{
  "hidden_size": 192,
  "norm_eps": 1e-05,
  "positions": "rope",
  "qk_norm": false,
  "init": "normal"
}
MLP neurons of a small language model. Each row is named by its layer, matrix (down: output weights) and neuron, and shows model dimensions 0-191. Each number is 128 + 32 x the weight over its row's rms, rounded and kept within 0 to 255. Numbers have three digits each. A neuron's up and down rows have the sign that makes its largest values positive.
After each neuron's rows, "fires before" lists the tokens most often just after its 100 highest values on Wikipedia text that the model never trained on.

L6.down122:159169106161150112158133134137155124108121115070083125126087107117137084139181133090099124150193145115126110134106181137159105103176127101107115159093086078171107110198088083137147186139120108177125120130152064087088124156193129175115058071182166165116164166036106097096090115156059111152089100099085116110135114169088151112119086127185122142120102144155133119166141122089127145129111156150040121145121121093089120125184147160137182113124129133134143131165118171100134063080126105125205112089158123128175143106116133127135113133197161101105105165145158106109148175184127074142
fires before: "ary", "ly", "it"

L5.down432:126169149156158082125118135090149104162164088161158169180117132133162153178119129129167097085124119067094180111157082146095191088093141093084136100090153166200173165147111074119195091124116115119117146194146148117144119104086191133173088115161128147145099127171177170106164145058112123095110148137098197173142127147138115102120120111150146106143160090191142161133148128146091094125056116148162077103157126205149136113104143061137155168118209147165113094143110129094142156143109121125109136095086131124051119119156164100094083141125131098109123175137118111112110123121202096175
fires before: "ivers", "it", "t", "ion", "c"

L2.down106:133106153109168142193156170119144190146092158126098185182114122097110157168104140155142119157115174136116163115145107126126085069101085104113152079123114133120177168096126154103141078094165164125132180084140149072101095158087133135134099106158114104128087187188153158153125115103131141126091128184057147107119194106197098094143098077102146120119152163092161141104186100054131093085127148130095103100183162121085155090125145079102157117089103157097079139133135137157104085111119106080138117138175145109138146136199140135130162138085048160131068082084114139149101175156108097181
fires before: "e", "th", "n", "ay", "st", "ast"

L6.down389:108147187155111116111111120073124118180138148184061159124165104140140114135101125133131120124102118134128108172083125117129078164088106102222160063124144148079159132175207120162126138063092164113157162180059120068111145085153156145141138129135209097153143151073152089130109189093088089106085167156164113122080121166149132121107136146089130158109126136100124119059106122165152148158140112125155075100113138096101126114146147115162148140190067110167169108179096108126200158144152053143145106161108124128130110116135138112142133111115135221147125076109102122133068088154101142098
fires before: "g", "er", "c", "t", " a"

L10.down239:119148107105136077168145114150172146131169144153104060184111096117175090118098123127141143145083187149198095172108199159137135152095090109125109124109153092132140146127111088195132074109084156150144114093115173111103154088125151086121150080053108147173179187144147128116134160075101135117132101153121080132123143156150159183058152167065171147118159109168129112177113127085195084173153137178097142100087144113118139126129121176112168110108080082174124109111145110131169165121161092081180153094148102130089070161127092131097154098173155119138130169134145147095118166052146114169
fires before: "ass", "ub", "a", "os", "if"

L10.down201:158121099117142158167127080083116147105131093109130156127160191059142165086115167161107139115097152067139048122139161094113136146110177112140157131138147070094095117160071131068130128134088119180140195112165175103128041151147178139163098117094176101109136106159137099155114164144164139111083124098174140167135172086130126098079170139153143112120087132153127107155120146130150157113146138124162095090128088156121114223124174155200191105135147127122125123167145090228137132105103076055113175174097119161139124142168131131138113164097137146171110157164116149112160172137166148169
fires before: "is", "ow", "ing", "ough", " in", "he"

L2.down509:226019166143132128143159138100111125108144084091131103134120085063141110102124144094122188129136156170085068080109112123100094109074112068122127096072121104145172144071138134128093110127108136160118105150082146099073133110083125140064102154143165100065146143140118077119129147137159106138112165123076174139074172104109147107177207103140109110140041097121112149128121109144102130109157140149156114185083120088119096132094115147124131103130150186113147144142127150117123140093192177179120167169126099139152100077105130147148170134165133208177098071140127165109126124127112151164
fires before: "ic", "ary", "hed", "ri", "ent", "b"

L2.down313:106122126131160152110123124131164100111115114143168143095161129157143110111107107119080121095167109082126092091113065174121132083110160113146115152087081170133127106169103097102114113164152135113185150078116064135138099084136095112144104148120216114176143171117150056190140096098169137076149089152080233111096090134132106185156097045163150074119173166116115087150107159122157082085156082208176139191111134137144107095183140143131095173192110114089114131090126111158125096098124081134113150147141147145138075131153109146130142115146139096161101095096127046150138153124130104138
fires before: "1", "5", "3", "00", "0", "4"

L6.down79:105095145163141138123137095111164093092119116091155123174106180086105111125132201132141146108088185061144103095199134150095070133155126111162141055159144160099110119106160069118143123120139125115133181158160104147144138086164118083136111084174166123107141081157191160113075142135147139099124169118112136137158096044038097151118170141129126186131085139151167129157157155170107150068137164166127135111224104133137123153118158144116187114120156078081138096134141087154101141080132099101151180133141155156047144117155140147138149110110142132080133125118095156172065117138186184147
fires before: "s", "ates", "e", "it"

L8.down232:128148138176133129168127142111034100088140106104162146152104117116153121078125132095136128150187104127102082096129111130118089081161158110122187083120119137083120115153099162062086168110116125086068090215124119158104099136233113062171090100082151079081111126149140115171122139129151106140137165121152108147115178106088124125123155161168147203092118114139146189143143147114135120137201179173117120161161117166103153124137162188213135142132169186132163090091071126097122094132140096162126092081136130122146188075184141132126129094155159110123146134119144113067128139133125097138
fires before: "ent", "ic", "r", "al", "s"

L9.down41:120132110133189150122218102099147108130091094100150137158191162177163120131134164169104134111146168134107150194140129091096109154131112134071134135169091151109157076108125148141090185065149071121110170168134166107126120076103127162143173102120157112180076078106153190174144142211159145138123091085121136139133113092076154153076067113069097091081106075135139074176144079119122123093115162087158127145110174112134101119154069110124117110087071168074100091097148138087141137113117094156114070110147126176181147107166065148138097156163135096164115126125127108127141143123107140164
fires before: "f", "ing", "gan", "h", " f"

L10.down94:099093084086191097188105136151105183155142145139130157163170079142143079114109090114133177159160105140111132167112038143136172062123093115133114157165109070134067163114119166183140170130124142069084081142124154152131120162145096111150125130151162106159128133147164097149148105169100109164152118138086172165096088125151166127107167138129179091135178138097142110099177127146124092112130144160052151126134081140174146087107090137101194152096150113126162148066136104118083113115185138155070151101141141180113112108116144169202210102086142070150106139159142129139173175136080102139
fires before: "orn", " on", "ate", "ad"

L3.down197:128158154121169162107179127074110120151114170082107115143174106101074139142126071106185166128081115088127058143095148094178112094157154098124108132168161103128151059099127083161169063109153133168069101145076176159145144132071125122120199106152135123127183179126113107118094169132048158127097124170118098116120128161098112057170112131160134085130086173110191146127085096118155129141112191187162148104106129171091149092159171179106154121091100128130138101124086173148151088079130091105114166194142141139155119110123171088109137139141143134121072073084099133155148105086131124122
fires before: ".", "ess", "i", "s", "um", "ens"

L9.down106:117078134159104155161145082130122147093090091137097112149085171111134191136129164127131119088131128096131147155137123182133129163147144147094114151088073173163114176122076146087142114092168095173105140189142124135067121095065161170186110110135194103131087134152121041186117091125080137145164167141178098151168098088131110110137055160123103086123117135137145202145103160170141138146185121104140128118141137064131067163145138145042125073133126122136066137100111074136131171117140144127113115114128127161114166130046117119139132142124118092148195123103105197180145151124135152192
fires before: " S", "S", "s", "8", "ing", "is"

L9.down320:102168202140141191129094145152148149129115119128143165134083085076133102135182162168133124093125163111110145155151025164109203138205232136133083155135053122125182182127121135151174136108102116160171142112121126101112113107164132131116140129137118086161154152107111156102149110105079058088149093124113106159129120119179117138106150155171173133067128133213157107172135127153146182173124112134154121151106139123126094105170058088142092141204166150105111105154088143121070167082097103102129150168067144163125083141114077134104137119126120148090129151130118147131146096131103146151
fires before: " the", "m", "t", "c", " a", "mer"

L9.down500:109132126091094121115131078135135101115097097189105127121151094146152153085141117189142175190135155162171086084127141113068082134147122149128134121132126078147100106152143103141101168110127087192082187189130100065101129115181160106158088161120095137156152113107072113102179156124092127103114154104099114178110073146153118145155134087064134099147125105076079113178164113108128089119165171161100148163150167137124133115170147156130146110114147167104105110133138058090118094164130077109130081116149131054109094169154038118116104108163137184130186089089094094125181107221114132112
fires before: "hip", "od", "ions", "on", "–", "t"

L10.down457:118119067122121159118124139196140138146135095134080176147164097125124114126151119078152123116094107123096152110111181141141143058093101102094139122151116106158142151097138147124131141154110116138085139075101085104061080106105114163092114120165189118133119158089085113114180131087099106121125122141192115138152134125148172139204111093093184085107121131168153135128145105110178214135168098140175192132101137115096107123089180129103097157108097118159122110115078122080155148095130034101066102175161107073156157135130139170143055110181160180135122099128183147074143155057176170144
fires before: "s", "op"

L9.down376:051193081134109129124144148096106103156095117128148126142175148146173113155124107101119154123119152139149194100117167112082099168161106117155146122133104152187152147154102076079167118107112071108112103142140131159153060157148113106191138139156118108120117149161157190124162133094081087090137156171139181147139145101154095133107126156153123173155086113189138139110182078138110162089111114103097144091095107093088098094158118103118088212080136200156117121065075119122143146101140132147158089192136129146149133115216169105126099135142094144090133146132072174183118070179154150063
fires before: "e", "t", "th", "it", "d", "es"

L9.down109:121158166120127099135096160153110119129114122092142133160113127136127128118079078074143109092134153155164118134181120167113152132122196184143127113117155164133131105142159096106097192152110142119148197134114087168136128081129140065147134088151075122147147145091113071182145084161081193112158158071124116107169129142092175141094146172069099172125082133139134106157140114079105118150157122118097148128135159156127107154133162164206133118098138121113129134173104063130091168189120148178095031121092099134124202187121117159120125062111112096155132090080188138148087073124070194116
fires before: "er", "ag", "g", "ge", " c"

L5.down251:105220136114155117186135122135169096131101161168043155117126102150105070143128124079118149148136093126138096111132122166147091105088089156191166159108145140138135167101157100152067153104113176145139092176118142054079150138148063118135119188163179060136098076158124171197184113126128120155185139102139139139105151155109143096116147134165144109134130079148142095151165126086175107140117078114094125183113059181148151099064132137192121110162140157125140159129121151126087101153164122073183111146122148128176113158115147153101142124137106160156141137091134155198098086175144079093
fires before: "at", "en", "ies", "ation", "ated", "iz"

L6.down469:147130105092155100120105148185085148074128136140138156152104135131069168120102178174111147097102132172104188175107111157182139113122119140120190153127143092132136177131107155117091090129139155127110137144124094128167127164145106152147142170120183182101130119163148164117136124082142094158136106158186093140079082135130098155162120105129075100081203132106206169141037116169114140142115071091123116151133111163144197193125148133113137096116124134109133103105161124102128094140119091154132192100139137156072186055200125116133143088115105096121105161122148175142147154134161059234
fires before: "i", "r", "ial"

L2.down295:129074104118101136143147097123146120142151120113159105112167176160128100155093136109114137142148158183104073097101141127113097071158173133137088223155147191138072142204076156118111131160159092066204092152127163111188156140071132122086148064170157152099107165133122093119121121127190114049147133101151165163141171145158172134136141122111145107171091041167063084181189173149115103129165122101130142130110083125133123133109122123115107082136141148069170133130096127077124144158076164205084136137112117129135082098101137143114120107170107085155101125149148172099156135113134130121
fires before: "ork", "ates", "S", "ore", "ing"

L2.down432:142124140176097166136156133081156112135147116106126178134138140136152139148152157146130155122102077134125138110107076125140150072118111130154135141174202127105139106169135132164160156134147074192127161153077122151101165088154083144131083124147119086178045144135101093084146062118165162138164115185095103064160173112149153147122118142108135183120144088085101147103112072109135144111152069114128122152134103172124081089180145160221150117141067138027138158125175137198119113219109127128107159091143071074161134120142123139155152119078117165106106116114154093097100130069136096130
fires before: "e", "ed", "ent", "il", " /", "ons"

L3.down334:101148144145126133110157086145063103130142156106141155131099117101131048162119174137147116089182084152130080126138111130128167103086125089171077104166166130124143163105181122171109155145152137202152112157107142147127092113104032146111098131113155089087134118111102180133153118117165174181131068136174149172124076119183149048138111122123183115109115115133125118154125141136084177110060131115111121122142139105167164172125133142108156137124086172121155109077082100126158190159159155122138158164057123172122106165143161142137092171093094225126114122150096164174171093174158155190
fires before: "al", "g", "c", "ated", "ation", "er"

L8.down423:096116164181137154124135143156130123124110121148161171171092129166105134181097130109127122131140075196122176131116098074107140064109153103090082185093099163093092115140126170084109077159128074124132115175121093083133094154120066179131079169119087157120118171062183118131168150131111156132151098086127091097142142120120118159097100157174102102146169203154168067153111128146103154126097122127185090105167126119081139152127109144151160128113068144110144050122170196117160164124111082035155148126119100169133123137076180141122208137144103159131130121121117127171152148113081116069
fires before: "ou", "ound", "ad", "and"

L9.down244:114148123157146168151149096134129123150193128157092095096144067074095114055157096142141146126101127184147106177116092084140100163129131176084114064142098108118118113149142186117125057171113080193163146161113114118119166119120186188131108165123136116158100126168115135116137119135191104070093125111117109114176118163154119188139131166153121111118133066152149144117101119084088173130126136133124190136133156125109036133128171053132103042192130123181134137098116050171136151165112077085093172107151128148132130121159141083094103104158138068143147144150122118068152142124137148085
fires before: " as", " in", "|", " at", " from"

L5.down498:060099159146146126093115163054112108134131137114136143149131141126126113135135147145126112152120121101084156118136163137160141180121121135192133163164130184113204085195141152217143190075088120120161135196105166155083150132148104151090187153132199150154146144108125159156170092115158149161140113128174141142126124108155147143122167088120120159124146150168122094133112186143075157155081113148108132126115142066137050117157170175165192094101087148086137163158140141178123132185094140163122172166120078145103124113112048106143094160101137147108175124151140198170117067139099150178
fires before: "ing", "gan", "f", "g", " a"

L6.down377:129064103082096108117123174130146073128110124165136167140107142133158138087112157098078145139098140107121151150120100138182053141125074174108078104110114126103134109139112102090120138128119123149082100074166162109142158148126118066173128155096133158175131139152134111106083064105098112144137165148175130157202130177162088172109178133130112065163143198129154101106123123105172065136090147119126131101043133045118126154145098110165065142079167107137121147086108146153089199125116124073121149138120077188099119095133126118118124131128133123154085118129088079204216086151106110105
fires before: " |", "ing", "ir", "es", "ge"

L9.down227:056112128126094182173133135108115151130100069144140124120142072103092069098147140124117146162117091150192147095109121067075140106151118120171137144162161192129168164159135185097127110122085119065129107083107097087151103167157138133156170142164170036106173111117098151129136174146075130119143086108117148096116115164078092148142122190118119067095158192146119164136160153155108109150117095143118145126133114161131160130170157164180142101162149134175129136143160121210189112121150151099096162133182132177086167055132169151102164163101166157169184121129109178168116129115150104086
fires before: "ou", "ad", "ound", "w", "wn", "ss"

L8.down343:025109091105113191153127144157113129098060104128092166140115109137093090134139165151118166172103131129142122135104133147118131139151080140141141110145090129094135138141101087132120122072125068090129106156202120092099153149118092150174031148071143123109133146080150166131128147163121087159131027159124134114047116121147086117131151184142163128099076116156112146141182134147104097086130094076154108169138131146141144176131126144114150157115191165178158107073124169103096105135128125207158132142155146148107093139156062142157098081105124144128109200145078172117134162082106117071
fires before: "ed", "e", "es", "ing", "ion", "ast"

L6.down346:179141169155119166164126109119132115106100100166109121100143129122133128058121188096160077119152128178120114106175055102131084083078108107117161151152133150166075126177148139083131132195151149170153123149107154134112127129161095110103135144135120143132150137129124147119126111148103124133123116106174140148178107076132160054164148185136136170123101159113128136123140093128083094176111141124064094100123142150105129152188119136100081113144107145071155124119124119125035117172144000065182125157167188168106122095086136062148153176171078157163116136128130092123161062164162083118
fires before: " "

L7.down21:092139161169121119167109177117156111141096179167119048101072174101160124152148114090196049073082178140182131108163124122090145109108089122143175070150163141072126097163138123127120059113126152118154181188116119127196122129162151120161168146074168097136151106106107102125125120073121105142105127191128165137143146112093114201113108128079110067155092148132162102094154135156141126116102136100133140100121089147122116086193154143115169126079154126120117111101107146115174187142132122049136155142120084142145128135126108112097099120136119030116084107155071099163111084140167082162
fires before: "ber", "er", "b", ".", "m", "ily"

L3.down377:136178115194159128116132128157093121136156110088135114139103135130142127179125182096185133071147097148124096142165185170134096120114132177135161101138133146064100120112057138072160134113119176142164123164191109134134172173205117186123168088138167104127114150099119111108094158138124150088160135076113186109097147133149146134173158099106152158129081150159095073183094122086119092098119154100145178104132133167086168121152136124118119125084117090154058100153176109161157137160051128123114151196118148149120121133160146197096101105055126155136121126185168165066168069086118156098
fires before: "ates", "ork", "ore", "ing", "id", "ia"

L8.down380:170137097135099140116126059147129150116123150082138107121113063092108126180168123155137120135172110084180104127143088181083143105144234173164066133099107137063152107104110158130148139164125156140121167117141106159138128180143158128122141135135134181197107148089165141144134195075073133186129126107169132111103132117104183180134129131114197120106116130128094149133177114179162147083107112140081116074150159150149216070120144107112085113150119151122166079183125133159122111153089077095120117164119147100074089077080128135165092064144087103069165115125119099119156146105140123169
fires before: " the", " to", "t", " n", " on"

L9.down355:072148158090114068166098147165090145097166130151128089108105062093142120130152117147167145058168125141133133085065126118136138119080133140079111149196154128150150133148136102076125142151141132130135110149124109117157180122184130097086160115102181136072122128142133171142172140083080105150141117194137104161223141141089092084071155101189126162208086082177136118118129121114106140162158130124104111146111113101185107088126105093083137112146129145151097151181116076106144111152150176089150166112079159154077164147164144144141137193093201166111140139169120102125112052129109185139
fires before: "is", "ation", "at", "ate", "ated"

L6.down51:152162137096203154100098105217106144095131112166159128081148149158127120180144118134138112119128186145125114186134093155173178189164068176148092149115153151096134154178079118159125087138146156135124101157165172140129099112135141120172086103136054134102145102105122161181182168114119150143120162103157114082131129172161110158154120138105098161159176107159167166090095175147119143130132153166191160138033106126123093117150128118132121144145165171156156068110106128210149111162119127188111142171146142085137165111164087094203165133110153168110132101095155091103164120202121127106
fires before: "\n", "s", "b", "t", "A"

L2.down361:106147131141123135124141153091156113119158105098130102098169125128117071089177112081139105104170098114187106119120135112166136212124140134156139163216110137141121209126117088161148135031158157093138141125118136133122206079148048133189109104100100096149104100123113136166161101086084151150057153139171146108018152091091084104105088140089114092144086140114112126138179116118106156082111083112122088102118115158162065134184147138075157108112122109123123157104089128137149066112107099131110189132133166132076104179140146133172070165157169137120157124143129146162134147146121115128
fires before: "ation", "ace", "ant", "ast", "ay", "ac"

L7.down340:169092125130123131140173070119156112152161123153196082116161127111114130138080121109085162053113180146092171152141158203149111116108081131163149102131120139103131045149087120113168161098126110118121098155119164130158135118151110099182100146116177126162152066111158096090154127098120088166151130144166159066171162124087148075118102056158190110100151162085161134097105113109124149181157154110085121123102034124096157120152084113129103114136182160154121117167121156197109153181139028125106070166151127135127126156106048096111145130144170128124125148114110087124123165099159142129
fires before: " was", " is", " w", " f"

L9.down21:065142155063115124166182161118119160145138123109192146175150080184138111103107118114099148110168147165095148176098120077135102156105125087063098162070160167127153115109114149161097185125135084098104173130151142104141204112137134133146117107061181190108086138131112079103166141120116128107087158137129034087141059134177144092145137107105165110073101125137120172132056099119186160124133120128149161180127132139169202112149156126092104141107154090093175117119104093142117054159116140193130109125098096154123141105130127071103154110119085148127128194079145126151135136133109175108
fires before: "ang", "in", "r", "ar", "art", "an"

L10.down284:126020130109139130114130154150110074085135106119089098163196131130117065202132129115161095124102125092140167138137116166129090092078078172035170109156141079170092094108103130168117136142125091167084173151104132138108124091013079149089147192124131179177113124115145093140091089130129124161148101152172129170104131137119138151118127135128145085121141145128120098206106137116128122073099116132120098140174155132065118105134137140154134077089185164088125125117150153103166112145090193112167115169109110132129103116182150169118130137045117118117159091141158154120150159093111174148
fires before: "ough", "ish", "s", "land", "m", "a"

L9.down6:144083107149135115132128164134121193186155090122187128081109123185135064112189143101137084100161163076135115139123133118157106081155082152106142157195144071129135118111115096115194171091176127136149141114131176076189153188125165109070127090167108103122175130101161117113141101179095077164139122073131075142160155158150119095123098157137126100141131111116125110118141155145109150115171145117117072136139138144083139079084166100139136139171156106134092141099127014099120152103108166106142135145033107094184130093161109069118181139096114091155145141145068117145178115124093099105
fires before: "t", "m", "ch", "R", "d", "ct"

L10.down104:163137089107080177131106134139107177117160183176042102145140149175137163105096144124086142151132097153121167095117136091153115158101098109098096082205157167121142178064110114133136100118168164123136168145182099131123143102172137143164073134160131093117096126133138062070130089132128106162130167177110161090140098114098160152091144093041113164107148105130139147082134165107108170171172127110154181141166132178152048106141124060172171163135167152109110142121187123161141097096164079145112101093173129031134139158127135166094096109157099142149127100092116145117100162112137105087
fires before: "or", "ober", "ors", "ive", "ed", "r"

L9.down221:135136162160126134121137085146122112145129194122151088167141122192198144175095137090187103137098094124139107182065104128070083134093176120148131121170110141126161107132185067147100171105124178158119121113136103089103123173147163195098110138149126126105162125114086093117157086142203146121104160116183156148101131120143104083127089107107110164139118080171109137133189114136142138120134107146183099198170119170143153169163144164158206146203143129124119060102119083120144078070154095149174091094096191126137130141168099147178150111155106094146120095121192107138131128126170137190
fires before: " R", "ivers", "gr", "iv", "r", "pr"

L7.down153:116134147167138058151184114182134168105149148109145132142109081119117140114086078100067175095153093096109073110095130147118121166108106115117118097126169163180131125147110127130176134069127156141157121080151149054159086119149117126142097129110187103171056130145165080108151170146152065106132099195162169161167064103124119106134070034118104129127162119146148173140148129145116118149144177131109151176111097099115144144097177099140087134138133129163135120109178093185090130114149062123066099176133168122092104102086078126123040143114188117106107118174128139135114147144065151104
fires before: "ree", "r", "ed", "es", "ing", "ough"

L10.down181:113216128132145090122140130160157147145142151134064085170093096120108079189183158140142171119131145111110177118094119160155103108117117149125130157136115138131119193174164158174119127127079092167084119112131087115128101123088160064083184040111114114182106173094073162091149151144099079117114111166138141177134079121156100120078160164084134103169175109106115142103167104143133149101113101143094143179149171051135141120101110200150166175061127137137187122064133132122089108110088089133096170113120135112131064102144094122106133136114120123131118208141128066173140141145147093093
fires before: "ct", "ch", "ction", "l", "g"

L9.down328:070102128144138142142144135113067173177085146126141140075108122128127170160128150163094146168105178164164123162126210120138113140116151154095110143062125141161142155130133060098152097133104088150100105167087151124151085143108125088082139127148122037098115146124077142153159164101056137223198060133151197148128151169124154122160118115111075158098140108172099160186144109147111144131199177108061120114099160103148143136166108136143107158136163141135140096123112141102148171119137095170157151218116078153105119112149104097107180138070129096115102085154143129112121159070097133122
fires before: "b", "hed", "t", "ed", "g", "ound"